Weights of a small GPT-style language model, trained from scratch on English Wikipedia.
Size: width 192, 3.05M parameters.
Architecture: RMSNorm before each block, rotary positions, no biases in attention or MLP, tied embeddings.
Training: a variant of Muon for these matrices, 113M tokens, 6867 steps.
MLP neurons of a small language model. Each row is named by its layer, matrix (gate and up: input weights; down: output weights) and neuron, and shows model dimensions 0-191. Each number is 128 + 32 x the weight over its row's rms, rounded and kept within 0 to 255. Numbers have three digits each. A neuron's up and down rows have the sign that makes its largest values positive.
After each neuron's rows, "fires in" lists the words (lower case) most often at its 100 highest values on Wikipedia text that the model never trained on.

L2.gate71:181159157096113142110153131135122061131135140098147131127153071136112110107134080132110108171117154168120156132135189145104111144138161160156173097086091202097146119083106151227087153194124055186090135146205070125116133136131078154119146162119155113139098144166134073152147135095128099107127094177137110109160145112131211113119150169140109099109164089137182123130186151106145144119169161160141125125150116150164119141101139158128157126098224092163082145097142138127129193147137082144187151089085139156176064170091115111104158109120118155108104074110144122114083161071138079147
L2.up71:119095144091115125166122194122131086151139105137124159143146104094088128174172162120142109122158153099087126136088084082185080145098128141155105166128178176117106140126092154158127126138175101173092123189138164060176149094202150120128152091121131152134174094121069136111059154098135105064093150134096125102176142147110146141168107088108079141095066133152100119093124172125187150056171151180153088175079150131117099179116117128079160118141169169109120107190082105194174113111155140123137077093123148115091122099097167119123164148132180095164133173120146111095121155090180091080
L2.down71:108143109093110184165069100110186108144177117087180163122129145176104170132125093141100119176159170119147170125100134074134138105116160071115075105140159059183165147184149135195049120224116126108158125147102156132122128080159121134116068090163133109111137133092160199071135127120113088094126162152126089094189069151144112124139135087115166162085176107113199158129138080124064136122132133109144107157079142114089120110120147136119127157133142124149123158134136107149111126121145122111129153087101089086153169156191128130153111135153089096098149078027098101170144134150169137103
fires in: "june", "none", "third", "ji", "nizami"

L2.gate52:093103145096121107171117150103125161126103103136105105208075140118138083156146143120155116151149136174060210125146114100152164138113108093137112111122101106103142195182100169075198113162142127085100114149177149111129126131136083142134125134170075169129106139146140142191128156120168108074122088120155215138203143144129119139114157139122074115157089066133129144140142139131122130168097108114135130139187154127081104133159117124119184189114153171153196109120135200123150112092143113140174174150040124168136077139167100133183069118159114154060173113156123163106112142131123141198
L2.up52:079131082186130121110139185095051101140153114087145145118062119120114138095172150146124191154133107096100128158120118148118084143144131152135127121104098162106146112111107057114144208142094143118132071131118083110080093077112172077122111098096126091093090073173124114076083148146117133087101113146129124087128187086182192092155059163136102176146112108139141125182144139121117120111189081081130068082091104120115094045181139119122090175139153102125174063078130144089172134137152125126119094136096088119150156163103135114112159132135128130134155145174166174170057113148115124144
L2.down52:128126127149160098117094154154145131109178170113151107076109116129135085137167122125068080150117107132152098121127155195159173125161090139136126108144169130191156220164145160110146157134139170089151137137073135136122149139059169105171143123181142139134114127129097131114076099062147153061091157146129117121128148132147100152155088190094167107143137122089155093190132105165075209128160054084156130112172114126143116102130121148156086116165123076137207143115124067114139093161141135148113099106143091159145046148067127094078110107107118148164131116086176091093181178171110088142
fires in: "also", "song", "himself", "self", "songs", "diesel"

L12.gate135:111095126108123101121117103107179176110112108078159113142140084116158120131146138084119138117182155073137096170175188144091126156098125162158138159138064164125129187132060141159165207158085160084126062128096118081122177109089157146130186109126101119123120119143136110120068129153153137116190174111140156119108165122063092149092110153080179084081103153196140161134146151111130151098153159115111136107160105132166104092117138085090100201145154109114165098171175067117102061132132148171169102167168130120100122171178138172103151114196127088138149170123155116087061085119138121117
L12.up135:155141168127107086159146059160146144080141124122108191111062092177155112156174138067216100115122154146067116103139137139120166079134118123181165140063162129115134158141130099154132103151110162051087133050145140125212160060130103115159121144158115141124125124174121147125149154166163125123087140190162183141128120157136127162105087089060106140138115132149115143152119146111134117126098200117121149085146105096128121127094122078163134108205199155181160050126170157115108164159106106151139131125138150095126130142117167117078139059086110092110111092107173128107128175123108132148
L12.down135:111133121093123134143092121127188142092162160085097116184139139165142118145142172128192134121143143110105180198121138056091148114127168119134110137127113136097141139083137176146146156100091177063196071148173108114186173155099082118167081144206170172148139130168138212101130091089141125083117120147190112039175121112132149169136096114115106083120118085140089083105093096092175167141128134146130166130084110050133159116120138165154103092156133140084126121129160169170074048100132142110132120097102171119139161149081102130138159095126149150138106103076175137153111131124094136128
fires in: "goals", "total", "statistics", "according", "individuals", "political"

L8.gate101:117133143106151209149062185097088181103105143122134109112188119089172139131099128095094113088158126102123172101065090100083134137184096090130089157170119113154156147142114059161119193138147154137114127145142144134163131110134092108125112102148156112158132146094132107160109147086090160149119188148102129141111116123074109136176112119109108098209117138178148087120095147080144196106188122147167161037054098111129114135123088146103097065107128126148109141126126051153167124137168072148155115100127164153066100147112066121130131081093137102179169080100094112116091109087086126123
L8.up101:121153123114122144152089110123148136104151087185125143123074116133096094103134092108111103186182156114161177077152154076091151098114165149112126127106148140122158174110149155061094150121155149079133098102152145132132102125171069082172202141147062081153156131102096114139211132150190170142158104145097116158147147086149125137184165182127181055146143093150179102128129104101099157111120140188138157113121113125111173128156104131161165110124189121134081187109160102081174142139114137158075104128158131128183159121070158049100122144203105101130136138139163075161161112161139167168
L8.down101:189168107113162168096182117122103136094082085114137079165082081143135121071085142138143137103185116165145165163210111089133119130119084139127130133107125192146123132128113120159058128143094107133143159139109143154153169183121100129093134145140169192062060141062192169104149100189089143113110132139150123116111131156138150145106123129131151084153201147184113143036101128101148118123147103159127132180134146129112089155126114114193126154142158067125063113139078133089143129102141172056104089158107168172099107105154132103096144169071173131097084127143168114141140091171120100111
fires in: "time", "name", "once", "club", "true"

L12.gate40:101135118145079179106101109146134164121109169118091145116116151157175080211119122126154113100177140119113169104140186098117097093119085121209148094159071094125143094054097145136066122124177125128128057157057117107136119097143165164141074123077050107132149156145093106104110164096104114167179146131189111117143117076114126110159161143137140185073143124139125122170117122118127162177144110115139130131098159174115076128136149117147100091159101173135109151082115114143119203127155116109185182034202145067103152138149147153092111114162097120122142093111095095094107169129136092125
L12.up40:163082121128134066142095108109099163136152108160068167105155142103153165127134112134106120151106130081143072199117145144167130174123063128152094148104089084105122142125140145129119101172176102133089105123155120158135172099108070126171142121174128143173126116122095104117183130156147091128176145138131141153120121197116129110110073127145125092118164165157161096170176114067155134112170156127174103193143135074117125155148158129146157066096133179167118063072131168119196138142129087074181106167108085082095135119086158142162146105106108162138130130184104160154074150091007154152
L12.down40:094151142110114137089162138138139166101082176148087121140115107140117131121106115116026126156160109138167147150059124088173093104131118087119124173171116083168120169185119103129192111146135115163081101150148112086152123131138120121116064161149078133180129143136120102192131166111171131195133096154182106149112153158105145112097061144088119149159088124169170097094110114166118129138152093071081149063087170113155102144150115077105147175133166140105150111163157155131124093166184119147152144102147082151059187147211207159111121095092125073114116091104147123107063128147122145128
fires in: "title", "republican", "single", "titles", "republic", "public"

L3.gate62:127121145112125150099176114188104184203109176184174095127125124090155119130127123125151150127145128063162171142132147108128120123068105076090087143133137160144179171100180112161094186118115136097124152065093144096148065138119138141108119110058110165124103091099119146134150154106099093105114166136186121170124114113085146095116139130075101167109140151111132077159165119107114144113129128114125146135154118204132135184076130090121178172111110206082171097142101128105154199091109137125157101108087111142071160090192158101162177152152155198125110172056081117101107141180143160113
L3.up62:130106147129164125083091047157117111130187098171147099158121162124118089131141093165112179130157161143067098136157096143158121149153117067086132153134103116070152123124157154124090094061136114148145090069129124153173140154145116097144101181152115157163134137102092093130182098144090143124098079104164096107063182099149069134111101161157129184146099129115067078070155111110123120087184206129110131088133089144150079132127053076159144126095202118137167132162140102127139148152147111118182137134101090082131099157124162100141146097132134179130113223156102165129186101110105159133
L3.down62:136128151169174122097156149154136144099117120144107142149122165130146062096129135122158051111156137098112154117123121157097105116116114100111199102085140115104162166144126117155082087089136181162090153167081130157099095175106111138101121133155103170141140149190076107083202074055108097095156199168113109167079127141085092162127103163119094169110123134150121137145090176075194133149136087122173110157103138141103103178171136148132142164132096111133137151133109136202100174128101131179133167139123131136155066098204193156103175062148089155151207170116103161134151100116122096149
fires in: "national", "international", "station", "portugal", "port"

L2.gate110:076135167106163094158115058078141077122100184108150123159153147145154140107155149149084090135138152108168188132139121129060143158107104194163076154167116143102139069085147148116071183157094141110146126137147169190129134116169101132140109132165129148107114121104134086128183093116166120191135151103117108073127079168128124121118080114143132084096100128132157127136138139175122124151176078164099105119164140155122183086171071115096194127097181121187125091156080124155193183153160125161177120173105115144185197109167167104090118108175131126080115104135158169126129125122098095196
L2.up110:224113154117152178156073135084154161092144107126201100113130073124124047122169105117139131125145126096111157111147118140136108087163076142082113121105145076145108109147062103119129132116118145114104147156187148154147181166137109125104171142108156159109122165179118102075098115147091112071139119091162161184081138197090124083100163105113184154123131067082156111152073080121152110141153145048186138102116149121138118172124100131096116182075114115123153099118078094167137153084141102113087168161093102079115133092122068127169080157141054149087100109146141116092144146134163134139
L2.down110:071121146088093141117158156137159116120126131136139105097124116107138123074090087183114098076112128179098134082079128171140158078139167155103130192115146089157136120050149119144159091086201157159086122070157147155093103110153082143150110128090112180066074115100130048114150165108185062139143140072036169088122142122139161123092132131135145069156118116095094113122103134094128100173141139151142114102128118141151101082097162125094111170137116076086129053082129114130120162104109126124061140134164102135155126136150154077174103101125116148159150098163160143118107102169050081097
fires in: "public", "republican", "pacific", "publications", "republic"

L3.gate85:169110126145132097102137120132148157121146178139080158093066095124148128154127133152166081137130146121179139113098167069117147138097131113167113119093074086098152071131082160118169141174037145177151140087137165119169105138125198105107167135173167132087182136168130116097078152092088151144143098182139133142173134154173107140094092152124113052130135104137137110160131126105140113088191099166112075159142194186143111144140125158178065101104100088068113096142116104128162088161166102107128102127177108121080175114170158197162146108130141132077110087148140073136173182104073128135
L3.up85:124134121124094095107082213161126166162118155100120051094134142112126134116106106142188156082061127105123125157180098077159122078108159134098150122125147112138109101083161188119098063110078123126093140169084158153112143149131153114109087121140100125170167142101118066189129160149116126089098122114183120127058093114122117077087112118124105143097191158080164189157112164142147171167108150087120099098122175192128108153151082122093134140085104190139178147192112095173126148144156187086094074114079143095150127141194130098133156135096124151095128154096138126121177107099109143063
L3.down85:161101149113119139104089124157179124116149135154138204131139096124124155163113112101151085097126107155186114094079049078082141118122118102161134105146168114093168059080123191069054106119183101087159123077135152128156054096125088133125112121142149073134139162146075140098152157132154173142096134161120154117098141141098117134118139175162050100110102128172162099152064122143147109084133064181120120106145170149102107175212077134169126152109099115152141116099181131134132174098113170161107138175144139088102115166116152104117084150141124099095137109124106065057174101134115086104
fires in: "film", "george", "films", "files"

L2.gate78:094121193111139110076154149059134104104165103120171184113164118117090121156185150155073135147189121118132116153120133138115153083104095085155081133031115125172148130153152085104163148103184110142208132141152117157140093091127172133092120085114115117160126055098167172106155137171132181139187104123149044100120124081111142113105149154144177155083148140122129103119140110142149144100087164131128144145093138101062157094132166071133105102120172107095179176174157184063185063173120159163083152146124149090134114133161136101086133106087077123105101155144121111150140132145131103099
L2.up78:157201103121091172131180160116166116168125128184097105179114117124106115147125160147105128163130098148161171110161188144088198157103160103098120137131059119139130153086121106152143132142105154130115158102148185096111082172130134180108173172126204104143223107155134139105139077141112118123125171145134152087205166132134110160142209160120068153152126127163099076149143159110152150103144100075187155131162148120155157092127094130108111112150104077181082132125093138139189128200124093124178080128114105090108118150115161123104150103088160131110096103157043113126172127133076165146
L2.down78:156128122153092061185097069114107170127036139131139127085126156177120171138136136103095167117095087102096095185168136155117100053078107092123124067109157135068151095156080147067070173112126128190131092141118115117113145143159141163145182108106144165105140145133155121131162173124128075116124060160118184132077114081073134144162137149105110151102126146105154162150150164095133159104160171164123149091086078121100133101101080126117073115159142092117164126160178153154109113104111102128094137099160226113172159108146115090157119157102090119119067182153129146141121127168169160160
fires in: "they", "them", "there", "just", "any"

L2.gate99:163165162099137103132087090135182133112170173143117119115158102119151137096145115128115085136071125125160104163110150093170179068116130163123178142131095113185169106124090183198140145107149106125100158074091130128134129122133053149159107118162130093115152133107135162128085118080146125201137088122128115167105132127150107142071121087186178139065160149133171177143150120163118149156081122098186101128065061156125173071113135118116200031134094127103203096093111128144133160123113128117142160131154131117131068209101146144114170126120148154140095095130125048096114129068113140124
L2.up99:078145134190176162108076119148136134119131143091142139215132106131119128162107089157146123144111169102090114120188110151128100112111183092122135088158135150125060101147110128151150094152143104098177124108100101127188123121114112142119128123126105105203146146136070128109112112129116180079230128150080133113089142116083133113078086107137133135105082110147168090148174117106140150114129105170138125122140069131100167171059108120124192207157121165071096074095148183140152113185150129121103058121135152128117098141109194160078085047088102137188113088185122118120153139135100140151
L2.down99:178121108098113063116157126134142049139145120164174099110149156088131176112153113130070116154184212118162107105124118158141163167156110136126150083106122156165160087125111084106121122131101097101141110121169114121148143126118191090086098142206091103112139134123148096085118136124104105102097167152157100192137122076117101115145129143083157144121134059182081129175101122174115132118098138131154108050206172134190106129157145134113114128143145112138130153159127127062185122073121139119144137092105101138091151079110138116133128133161140104110111192195119111065090042107120139032
fires in: "park", "various", "paris", "parents", "parliament", "parks"